python train.py --d_model=256 --n_head=4 --activation="tanh_gelu" --norm="layernorm" --attn_scale=0.125 --bias="all" --tie_embeddings=true --schedule="wsd" --seq_len=256 --train_tokens=902600000
MLP neurons of a small language model. Each row is named by its layer, matrix (down: output weights) and neuron, and shows model dimensions 144-207. Each number is 50 + 10 x the weight over its row's rms, rounded and kept within 0 to 99.
A block is one neuron, or neurons of one layer that tend to fire together. After each block is what it responds to, as a language model described it from the Wikipedia text at the highest values.

L5.down43:37 51 57 46 55 63 50 42 53 54 41 54 65 70 63 64 38 41 55 53 25 55 44 56 27 45 35 64 47 49 52 57 51 47 59 49 45 50 41 49 59 45 60 58 47 52 65 71 50 43 51 56 48 52 61 66 59 43 52 43 77 57 54 47
L5.down204:68 37 42 51 40 40 57 44 59 51 64 61 60 62 26 48 57 43 51 43 43 54 51 32 67 27 44 46 53 55 42 68 58 53 46 39 42 63 56 50 60 24 29 71 65 46 45 35 52 48 57 39 63 34 60 37 70 56 62 42 62 63 53 45
L5.down378:48 49 42 45 45 37 57 60 44 44 30 43 50 45 62 51 79 48 53 41 45 56 46 39 56 44 58 59 37 58 59 46 48 36 63 49 44 44 49 44 46 47 47 63 69 53 64 33 44 55 48 43 38 55 52 54 40 51 46 44 66 38 75 41
L5.down404:48 50 53 48 34 56 68 43 46 55 44 48 51 53 53 54 44 31 22 35 63 31 50 53 69 62 44 45 57 52 43 57 48 26 43 48 48 41 49 44 55 49 52 50 49 64 57 45 62 34 63 42 71 35 59 41 49 45 52 61 28 37 31 66
L5.down510:51 63 52 32 62 41 68 52 52 43 47 50 55 62 40 56 48 43 45 53 45 52 58 51 40 54 34 52 47 55 67 44 53 41 59 48 53 46 62 60 70 36 48 63 69 54 60 53 57 47 37 36 44 48 42 59 55 73 49 42 61 59 58 45
L5.down661:34 57 51 55 56 59 48 46 57 58 41 53 53 44 58 51 66 56 56 50 54 46 55 56 56 35 49 56 63 39 59 72 51 44 50 44 44 31 66 42 51 60 63 72 28 57 49 49 56 37 36 63 43 46 60 57 49 53 52 66 53 53 33 54
L5.down755:52 46 54 44 55 43 66 49 54 39 44 55 52 48 53 46 31 50 39 45 41 38 58 44 51 56 47 42 44 48 56 36 53 46 49 55 53 53 44 36 56 44 46 54 74 49 49 37 37 51 72 39 78 36 40 42 47 62 61 39 56 53 52 50
L5.down902:51 47 32 36 50 41 32 63 53 54 55 52 47 65 51 49 58 57 52 62 59 60 59 52 46 52 29 48 51 36 45 55 46 54 39 53 52 46 42 35 76 57 34 38 55 52 37 61 75 46 63 40 40 59 64 39 40 60 57 40 52 49 34 55
Responds to: Word pieces right after a prefix or opening fragment, especially re-, in-, under-, over-, such as under|min|es, over|do|se, in|va|ders.

L10.down715:70 51 61 74 50 48 57 38 43 63 39 50 48 56 74 58 30 70 54 45 55 66 69 55 58 45 44 47 52 53 24 50 43 41 57 54 65 31 48 48 57 39 34 39 41 55 50 38 69 41 51 44 46 42 60 56 51 45 33 32 37 51 56 58
Responds to: Final token of a transitive verb or preposition whose object noun phrase comes next, e.g. withhold, write, contains, explores, list of.

L3.down44:59 50 64 57 35 54 39 46 44 57 58 52 55 60 40 58 54 59 44 49 57 49 36 49 75 34 52 50 36 45 40 52 46 54 68 56 48 58 55 60 70 59 48 71 56 34 61 50 53 54 54 38 54 54 52 52 49 50 33 61 58 70 58 49
L3.down62:46 59 46 44 45 36 24 39 39 43 47 46 66 62 51 45 44 47 51 59 38 66 38 52 47 52 44 56 41 54 46 48 42 47 65 77 55 51 45 50 61 42 48 57 44 82 33 36 52 66 51 53 25 51 46 42 54 38 67 51 34 71 64 63
L3.down200:49 59 49 45 54 37 55 43 49 46 61 35 53 55 54 59 52 45 68 64 52 30 56 59 34 44 64 44 50 56 58 48 21 45 40 54 51 62 51 46 53 40 62 54 36 71 48 48 43 70 50 59 46 45 51 66 48 46 47 37 60 72 48 50
L3.down596:37 64 57 56 34 64 49 77 55 52 65 51 37 45 45 55 70 47 56 78 54 50 56 44 51 51 50 64 44 56 65 31 50 34 46 45 45 40 54 67 52 30 30 53 62 55 42 34 54 49 43 45 34 58 43 44 53 53 56 38 22 35 68 38
L3.down637:44 52 58 43 47 55 60 79 65 20 72 49 58 46 61 54 52 53 29 61 54 36 52 50 50 37 66 54 51 59 36 48 61 33 68 45 59 66 47 47 57 58 47 41 55 67 48 45 36 47 63 67 57 43 43 41 67 67 47 48 49 52 55 38
L3.down729:63 39 52 39 33 60 45 37 37 35 67 41 44 56 42 56 74 67 55 47 35 28 43 51 62 46 53 61 50 58 67 71 67 46 49 59 53 64 49 55 67 28 49 30 68 54 64 31 59 48 51 58 29 56 51 60 58 51 49 50 31 51 46 50
L3.down879:40 56 54 30 47 45 52 48 45 58 49 41 60 50 59 60 54 67 54 59 52 37 42 52 55 29 56 38 48 63 60 43 38 59 54 58 67 44 57 41 64 40 68 40 56 58 48 52 37 46 60 52 36 35 36 44 55 51 54 45 50 35 54 57
L3.down970:62 49 25 32 61 49 51 44 41 51 44 61 47 44 34 52 74 59 41 57 44 53 57 41 29 63 44 37 48 54 51 55 44 52 41 47 59 62 47 58 69 48 48 36 53 47 53 60 42 40 24 27 49 41 69 45 49 62 57 53 43 62 47 42
Responds to: Subword fragments inside a split word, usually the second piece of a name or uncommon word, such as dem-ol-ish, De-ep-ika, Poké-mon.

L3.down93:44 65 47 66 61 63 51 46 38 42 36 46 46 63 57 57 52 66 80 57 53 34 53 24 42 64 55 62 40 49 38 45 54 56 33 59 57 55 59 50 57 22 26 41 45 55 47 45 35 52 48 59 37 41 60 44 47 52 46 45 44 56 61 57
L3.down297:54 50 50 34 42 39 41 40 53 51 52 41 44 25 52 62 61 59 69 68 41 56 56 37 69 43 50 49 60 51 54 60 46 48 46 56 56 50 45 47 43 67 45 41 46 52 63 45 45 36 61 44 52 55 53 49 55 40 41 42 63 57 42 44
L3.down347:56 47 56 53 50 43 48 57 43 62 43 45 49 48 43 60 46 51 33 52 61 42 60 83 44 57 60 69 43 48 64 46 59 45 48 33 43 53 44 53 63 41 48 67 61 33 48 55 59 52 43 57 47 41 43 59 39 51 56 54 37 41 56 55
L3.down371:44 68 55 52 41 51 60 63 41 28 45 54 63 63 53 37 57 54 71 49 36 75 44 55 49 66 43 60 32 43 49 52 51 28 27 60 39 39 63 38 45 45 37 40 46 61 45 41 41 62 47 35 41 37 47 49 35 48 65 43 60 49 49 51
L3.down407:43 59 45 51 53 32 36 41 55 45 44 54 52 58 52 48 63 46 51 44 59 48 37 44 56 67 28 36 56 50 41 79 55 55 42 44 64 59 48 48 57 30 37 49 56 51 39 61 47 50 55 61 75 40 49 43 48 54 63 37 53 46 52 53
L3.down680:40 52 25 40 61 33 44 63 62 67 50 61 62 35 43 40 46 42 41 56 48 51 59 53 54 45 64 55 58 52 32 67 59 38 57 28 45 43 53 33 44 52 47 69 59 39 59 51 53 49 50 54 50 69 49 35 27 41 69 54 59 54 66 45
L3.down685:35 56 46 44 37 51 53 67 46 50 61 39 48 53 37 45 52 39 55 68 48 49 60 52 48 59 53 40 57 41 54 56 50 34 35 58 52 34 62 38 44 45 35 61 50 41 49 57 53 42 50 43 42 35 53 52 38 77 46 33 41 62 66 48
L3.down866:46 67 58 44 67 52 47 60 37 45 46 37 70 46 36 50 55 68 66 37 49 36 47 67 51 49 37 45 57 35 49 60 58 59 47 68 52 54 46 41 51 68 60 57 40 60 70 56 76 46 42 55 54 38 50 38 50 55 58 39 54 45 64 51
Responds to: Tokens right after a four-digit year, such as Summer in "2020 Summer Olympics", World, hyphen, s, or Atlantic; also the noun name in "the name X".

L3.down69:60 29 80 64 45 58 57 37 47 52 49 45 50 63 33 52 50 42 64 72 57 49 43 36 49 32 52 54 51 65 60 38 39 47 55 50 51 41 59 57 55 56 47 48 36 63 58 46 69 41 46 44 52 43 44 46 44 56 47 37 33 62 40 57
L3.down119:41 32 37 54 52 49 73 52 60 33 49 53 34 46 64 55 58 45 46 60 65 49 50 53 48 43 49 56 39 39 30 48 67 57 35 51 58 46 28 42 43 54 69 32 58 60 57 56 47 42 58 55 47 36 40 50 46 47 71 44 61 45 76 35
L3.down156:53 43 48 45 36 47 45 74 53 55 53 45 41 54 46 48 65 49 49 38 49 39 49 43 73 53 51 36 44 75 68 51 48 44 43 51 48 58 50 52 56 56 43 71 65 49 46 55 47 45 31 64 31 58 43 66 63 67 56 41 48 55 66 41
L3.down365:54 46 52 34 43 65 56 45 39 53 36 54 36 40 72 52 44 44 44 52 52 42 48 61 37 50 52 57 52 41 46 42 57 47 53 64 60 52 45 59 36 57 44 55 68 50 62 50 63 38 54 39 44 52 57 44 37 50 51 45 69 67 58 46
L3.down574:36 55 56 65 47 40 40 37 57 44 46 43 66 36 51 49 40 53 40 56 49 25 42 49 60 63 53 40 56 63 38 61 52 49 42 59 57 50 60 32 46 43 60 61 59 57 40 55 41 51 41 63 43 47 47 39 42 52 66 48 29 66 54 61
L3.down597:43 53 49 67 39 51 36 61 56 54 44 55 57 38 52 35 26 61 56 51 53 56 47 63 41 54 33 52 37 60 45 47 23 45 42 34 35 45 58 51 56 53 39 53 71 34 55 54 44 52 68 49 51 65 65 68 58 60 51 41 46 33 52 42
L3.down675:49 43 66 46 55 55 63 54 59 41 44 51 44 56 38 41 51 52 53 29 59 38 48 62 39 51 38 58 29 30 44 49 46 33 54 49 62 38 59 56 59 35 28 41 33 44 60 56 70 37 64 52 60 45 48 59 61 44 51 54 62 52 48 51
L3.down754:47 63 46 42 62 57 55 58 46 49 36 48 79 40 60 48 57 59 55 76 52 43 42 46 55 72 39 41 46 40 43 61 50 52 49 64 81 43 51 50 39 68 43 55 33 54 54 65 57 41 48 50 47 38 67 43 25 44 47 60 61 52 32 44
Responds to: The second word-piece of a word split after a short opening fragment such as co, pro, Re, O or A, e.g. co|il|ed, pro|ud, Re|ich|swehr, O|zu|s.

L3.down229:39 32 45 43 61 46 52 46 49 42 31 52 50 48 50 50 34 51 70 54 49 33 44 45 68 47 43 31 50 55 56 55 68 57 40 52 40 73 43 41 56 31 51 46 46 73 55 66 46 34 46 39 40 54 50 43 61 52 65 55 36 44 72 52
L3.down388:40 57 47 52 40 41 39 44 41 39 56 61 56 42 68 46 67 39 53 58 46 54 49 55 64 45 37 59 38 49 32 41 46 41 78 52 70 69 62 45 50 21 36 57 27 52 45 54 62 50 56 33 32 49 47 41 56 47 42 74 49 49 42 41
L3.down434:58 58 66 64 65 51 50 45 51 64 53 55 70 51 56 52 49 40 57 60 44 44 56 54 50 36 52 47 42 53 41 41 47 45 41 62 59 57 58 49 64 35 71 45 38 65 60 65 56 52 49 61 55 60 42 46 16 48 61 36 44 31 48 50
L3.down539:52 49 54 66 43 50 35 65 53 48 38 58 30 54 43 51 44 54 52 53 26 58 40 50 33 21 37 50 52 34 33 54 62 39 35 52 33 47 58 63 61 44 51 43 54 46 75 51 45 42 39 59 53 60 57 31 46 53 49 47 41 57 51 37
L3.down650:50 44 66 64 39 61 63 43 43 55 33 54 52 52 50 53 43 57 34 64 40 46 43 44 54 65 44 40 61 67 40 62 55 60 47 49 43 24 59 56 56 45 55 46 53 34 63 38 44 57 67 44 50 57 34 48 35 42 61 37 48 45 51 67
L3.down731:61 69 21 78 46 44 59 55 59 66 62 58 42 65 55 58 24 54 39 51 55 57 49 50 73 44 45 60 44 48 51 32 41 44 54 42 43 38 56 46 52 46 43 39 37 54 44 55 51 38 47 59 54 30 44 55 59 52 55 43 43 53 44 53
L3.down808:48 47 42 57 32 53 45 71 65 38 51 60 33 57 45 34 47 50 44 42 61 46 51 54 44 42 65 38 58 60 70 43 38 61 48 37 46 33 62 50 59 52 75 53 51 38 55 54 57 51 61 63 68 32 35 49 57 53 56 57 46 55 59 42
L3.down956:31 79 48 54 55 43 51 42 52 42 63 65 36 31 38 65 53 59 50 45 45 67 49 40 51 56 46 57 45 52 52 54 46 65 61 68 42 55 66 65 51 49 60 50 66 41 55 51 59 54 46 57 49 48 44 63 54 60 43 63 61 64 40 50
Responds to: Final pieces of split words, often past-tense endings (comment-ed, examine-d, highlight-ed, immig-rated), plus "that"/"of" after reporting verbs or nouns (noted that).

L5.down129:39 49 55 51 59 50 50 41 44 63 68 37 73 41 43 45 45 60 43 62 39 53 71 52 60 58 55 37 63 37 30 52 47 37 51 45 39 54 51 48 48 67 35 57 64 61 42 77 48 51 64 35 51 52 52 68 41 46 53 45 49 71 37 44
L5.down199:38 50 43 45 44 43 76 41 52 48 36 45 48 48 58 48 48 54 66 44 48 47 46 47 59 61 24 42 49 45 42 55 44 71 48 51 49 44 57 66 64 64 53 47 54 51 36 54 62 43 48 39 46 63 56 69 69 70 58 43 57 32 55 47
L5.down200:65 44 31 53 53 36 60 39 52 56 41 67 43 61 58 59 63 40 45 65 62 46 33 50 60 66 44 32 44 64 57 56 67 56 48 27 41 39 58 54 40 52 54 42 39 46 41 64 51 43 53 59 57 62 46 58 45 47 65 61 43 60 32 44
L5.down227:43 47 60 54 35 63 50 44 55 53 28 42 43 44 71 58 31 60 46 56 45 42 34 48 80 47 47 55 58 51 49 30 33 45 49 38 51 38 45 49 43 54 48 54 61 58 41 68 64 59 50 35 35 50 32 53 56 38 63 56 43 60 48 43
L5.down489:33 53 64 30 39 63 60 43 73 60 38 61 68 57 57 37 59 49 54 42 36 47 57 61 44 60 29 55 40 38 38 59 60 44 39 50 29 51 48 37 54 44 52 44 47 33 45 62 46 37 52 40 53 70 52 46 47 69 66 62 57 57 52 34
L5.down492:47 39 55 42 55 39 52 41 51 45 58 50 27 47 38 50 57 50 61 39 30 41 57 47 52 47 51 42 52 53 44 48 57 66 46 57 49 54 49 54 59 65 58 73 49 53 54 38 46 53 39 60 50 37 54 65 66 64 60 57 64 36 50 44
L5.down659:43 39 54 50 54 43 59 54 48 48 45 19 54 37 43 53 44 62 41 52 41 46 44 52 67 50 56 46 68 46 38 57 50 41 63 50 61 63 48 39 58 38 59 61 55 60 40 44 50 40 43 41 80 39 47 46 64 40 55 44 48 64 53 50
L5.down872:42 61 57 43 62 66 52 30 45 56 46 52 50 47 50 56 26 58 61 47 49 41 55 64 53 48 44 32 37 60 40 48 53 47 57 68 39 30 60 49 38 46 44 51 44 43 56 40 60 62 56 52 60 41 51 51 46 53 55 37 44 46 41 58
Responds to: Inflectional suffix tokens split from their stem, mostly verb -s (serves, explores), plus plural -s (places, lords) and past -ed/-d (influenced).

L5.down295:55 55 60 49 30 43 41 55 51 32 55 46 59 47 37 60 56 57 53 66 48 38 48 53 48 57 48 59 42 42 60 37 43 46 40 44 39 54 50 49 56 54 52 43 34 67 45 51 48 60 57 62 56 72 46 60 47 47 41 42 49 51 62 54
L5.down478:59 58 54 43 48 57 52 60 55 37 52 38 40 42 37 41 58 30 46 54 66 59 42 44 45 46 50 49 43 49 50 53 62 20 39 32 42 32 51 77 56 56 66 62 23 42 56 43 59 40 67 48 65 49 54 51 72 57 33 44 47 38 42 53
L5.down596:46 49 43 45 73 51 38 50 56 54 49 41 56 68 32 55 58 44 30 70 37 55 58 63 36 49 43 49 29 36 46 43 59 49 64 52 46 41 50 36 47 52 45 58 38 50 59 56 37 58 49 45 38 65 36 62 31 53 54 57 61 57 34 53
L5.down779:42 45 47 62 65 50 64 50 49 33 47 49 64 53 41 41 53 57 64 63 51 61 38 50 55 37 45 50 51 57 58 54 77 52 32 57 46 50 60 64 50 50 51 45 40 42 51 51 58 57 38 60 61 35 47 49 47 40 54 57 73 44 51 69
L5.down784:57 49 56 40 53 41 58 51 38 45 61 37 46 43 48 38 36 48 49 35 51 39 48 63 62 53 39 35 38 50 50 65 68 40 41 50 40 23 48 53 56 45 44 44 56 31 38 51 58 65 70 49 42 45 74 40 53 58 33 58 49 34 57 47
L5.down824:38 36 63 59 48 44 40 37 48 41 72 55 44 46 56 30 35 48 43 61 48 53 46 59 45 49 45 65 46 40 54 47 43 60 49 55 44 64 49 48 65 61 66 38 53 59 45 48 53 70 54 55 49 48 53 73 57 51 49 38 63 50 51 71
L5.down851:32 42 47 44 58 59 42 43 33 78 55 43 37 43 38 67 48 65 53 51 43 55 47 47 53 46 69 59 60 41 57 60 57 45 57 42 64 37 35 41 44 53 57 56 48 82 45 55 28 58 19 37 43 53 58 44 53 58 55 54 47 51 52 48
L5.down959:45 57 50 47 67 50 46 51 38 46 71 42 57 51 42 55 68 57 44 24 45 59 59 38 49 69 41 46 31 50 54 43 54 68 55 51 42 54 50 43 62 58 51 45 54 45 54 53 48 48 48 42 58 68 44 62 64 49 58 60 56 65 37 42
Responds to: Second word piece right after a word-opening single letter, mostly A or T, e.g. A-bu, a-ven-ues, a-f-firmed, or the period in initials like A.

L10.down1009:47 58 56 63 51 40 48 48 57 40 52 44 56 38 46 62 49 57 66 48 60 39 49 62 53 66 52 29 49 54 64 58 60 41 34 46 57 30 39 52 47 39 46 38 42 32 35 58 47 60 54 53 56 41 55 56 52 30 49 41 52 38 53 55
Responds to: Short word pieces inside longer words, such as profe-s-sion, place-n-tal and bankrup-t-cy, plus slashes between coordinate formats and age in "Stage" or "(age 83)".

L5.down139:51 66 40 74 62 53 37 45 57 50 47 60 50 59 53 41 39 58 45 57 59 41 47 53 58 68 58 60 61 66 48 33 59 41 35 51 62 45 34 45 48 51 50 33 37 62 58 58 50 58 69 46 39 43 50 48 48 54 54 39 65 55 27 74
L5.down260:52 50 41 64 44 46 33 40 58 70 39 39 69 58 52 58 51 59 43 72 44 47 63 57 58 55 48 46 37 42 30 45 53 44 44 58 44 44 49 57 68 42 38 43 65 59 51 56 42 51 40 37 52 47 52 55 49 36 58 57 54 59 43 51
L5.down435:23 71 37 65 58 59 48 58 39 44 61 66 45 41 51 39 47 56 53 44 73 36 50 54 54 58 50 34 48 51 56 48 52 59 52 54 44 41 59 46 60 36 54 52 70 45 52 49 54 46 47 53 59 46 51 61 34 54 36 55 47 51 44 25
L5.down468:51 69 62 59 46 39 42 70 48 61 48 48 64 73 30 48 63 60 36 44 60 68 52 60 57 54 51 36 43 48 59 48 44 48 80 49 61 42 54 52 55 44 40 41 43 55 59 57 39 57 52 50 57 63 49 54 45 54 66 51 57 41 46 49
L5.down759:34 56 40 39 55 45 38 47 38 24 41 42 50 44 32 47 65 43 32 55 40 37 52 61 54 51 57 64 40 41 54 48 47 61 62 38 43 49 54 48 60 54 52 46 56 48 48 67 40 60 53 52 51 34 35 51 47 66 31 48 37 60 48 44
L5.down856:38 41 46 69 55 67 45 55 34 44 47 57 46 53 61 39 48 43 56 39 47 39 50 60 55 51 63 24 48 62 52 47 40 55 60 63 53 55 48 47 55 47 38 51 61 42 39 55 53 41 41 48 56 52 63 43 40 41 43 76 44 55 54 53
L5.down955:52 58 42 49 63 50 40 53 48 42 46 40 50 55 36 44 55 51 48 72 43 44 48 58 44 50 48 42 50 60 49 50 57 43 40 41 49 61 29 50 53 42 50 42 68 50 49 48 45 50 56 74 53 50 47 55 53 54 54 46 43 29 74 36
L5.down1008:53 44 37 49 55 52 53 52 46 34 45 34 41 54 58 36 31 71 54 69 70 43 60 45 55 63 45 44 59 53 40 47 45 55 34 32 45 65 45 49 53 64 58 45 63 50 50 37 50 59 32 43 39 42 52 58 41 60 44 37 41 52 51 31
Responds to: The "th" ending of ordinals after digits (16th century, 55th brigade, 17th Congress), plus first, following, and colons or words introducing a name or title (full title:, called, spelled as).

L5.down74:52 39 46 40 56 38 40 60 48 43 54 41 31 40 49 50 40 55 48 53 65 51 50 53 36 63 62 41 53 43 45 44 56 62 62 64 57 47 52 28 36 34 39 43 59 43 39 50 44 58 56 47 49 47 33 45 51 55 46 49 56 57 45 44
L5.down157:62 52 48 61 40 66 72 46 49 60 54 47 57 37 73 52 61 46 69 56 37 57 49 62 44 52 51 63 56 44 51 48 52 57 41 61 42 44 62 32 36 46 46 52 55 50 51 66 45 65 44 31 62 56 48 43 50 37 42 56 42 46 59 52
L5.down244:50 50 57 57 36 52 36 45 51 58 46 64 64 49 46 41 42 62 60 45 42 47 56 54 61 50 58 41 35 47 48 24 46 50 45 47 33 56 68 60 48 41 48 31 36 42 33 65 39 50 34 51 40 55 53 34 49 57 45 60 52 50 40 63
L5.down288:61 47 60 48 38 60 45 43 44 51 38 50 49 49 64 62 47 39 39 38 45 38 48 76 48 62 57 43 60 48 62 52 50 45 32 52 48 41 62 41 50 37 62 45 36 50 50 55 42 48 58 57 41 54 53 63 54 45 50 42 42 45 52 57
L5.down393:44 60 46 50 76 48 59 36 65 51 48 53 52 48 63 44 44 38 36 56 33 42 71 50 49 42 37 34 38 54 46 52 47 65 35 50 21 58 39 66 48 32 39 51 56 42 59 49 49 62 44 44 72 37 39 50 59 34 39 53 37 55 58 28
L5.down425:62 58 52 64 41 56 39 64 52 27 38 59 47 56 36 46 53 56 38 51 57 44 39 60 55 53 42 64 32 36 47 61 71 33 46 54 60 34 42 49 48 53 47 44 57 55 53 48 63 55 60 62 60 49 44 55 61 63 61 60 54 36 57 34
L5.down901:48 48 54 37 43 45 34 49 54 51 41 75 52 49 33 56 22 62 45 59 45 52 59 70 49 58 43 54 44 52 47 65 49 37 49 49 36 51 33 62 63 32 56 30 38 57 54 57 54 42 53 38 39 46 64 53 52 51 37 51 58 55 50 34
L5.down986:45 52 43 38 23 63 39 44 53 57 33 48 65 38 51 47 46 37 70 61 49 47 49 43 52 58 46 57 66 52 48 52 55 46 49 65 68 55 54 58 49 57 44 47 58 24 41 44 42 40 29 63 53 43 40 49 36 42 64 55 47 59 30 40
Responds to: Second word-piece that continues a word split after a short opening piece, especially "ir" in choir, as in off-ender and boyfri-end.

L10.down883:52 50 47 34 29 39 47 73 45 38 67 54 53 49 56 62 54 53 69 32 46 45 60 48 38 42 57 63 34 63 47 66 55 42 39 41 61 47 52 45 49 40 57 37 64 35 50 60 38 57 62 54 72 38 53 47 46 55 53 48 52 55 59 54
Responds to: Fires mostly on the "th" ending of numeric ordinals like 14th century, 12th grade, 611th, plus ordinal or rank words such as first, third, highest, and scattered name-ending word pieces.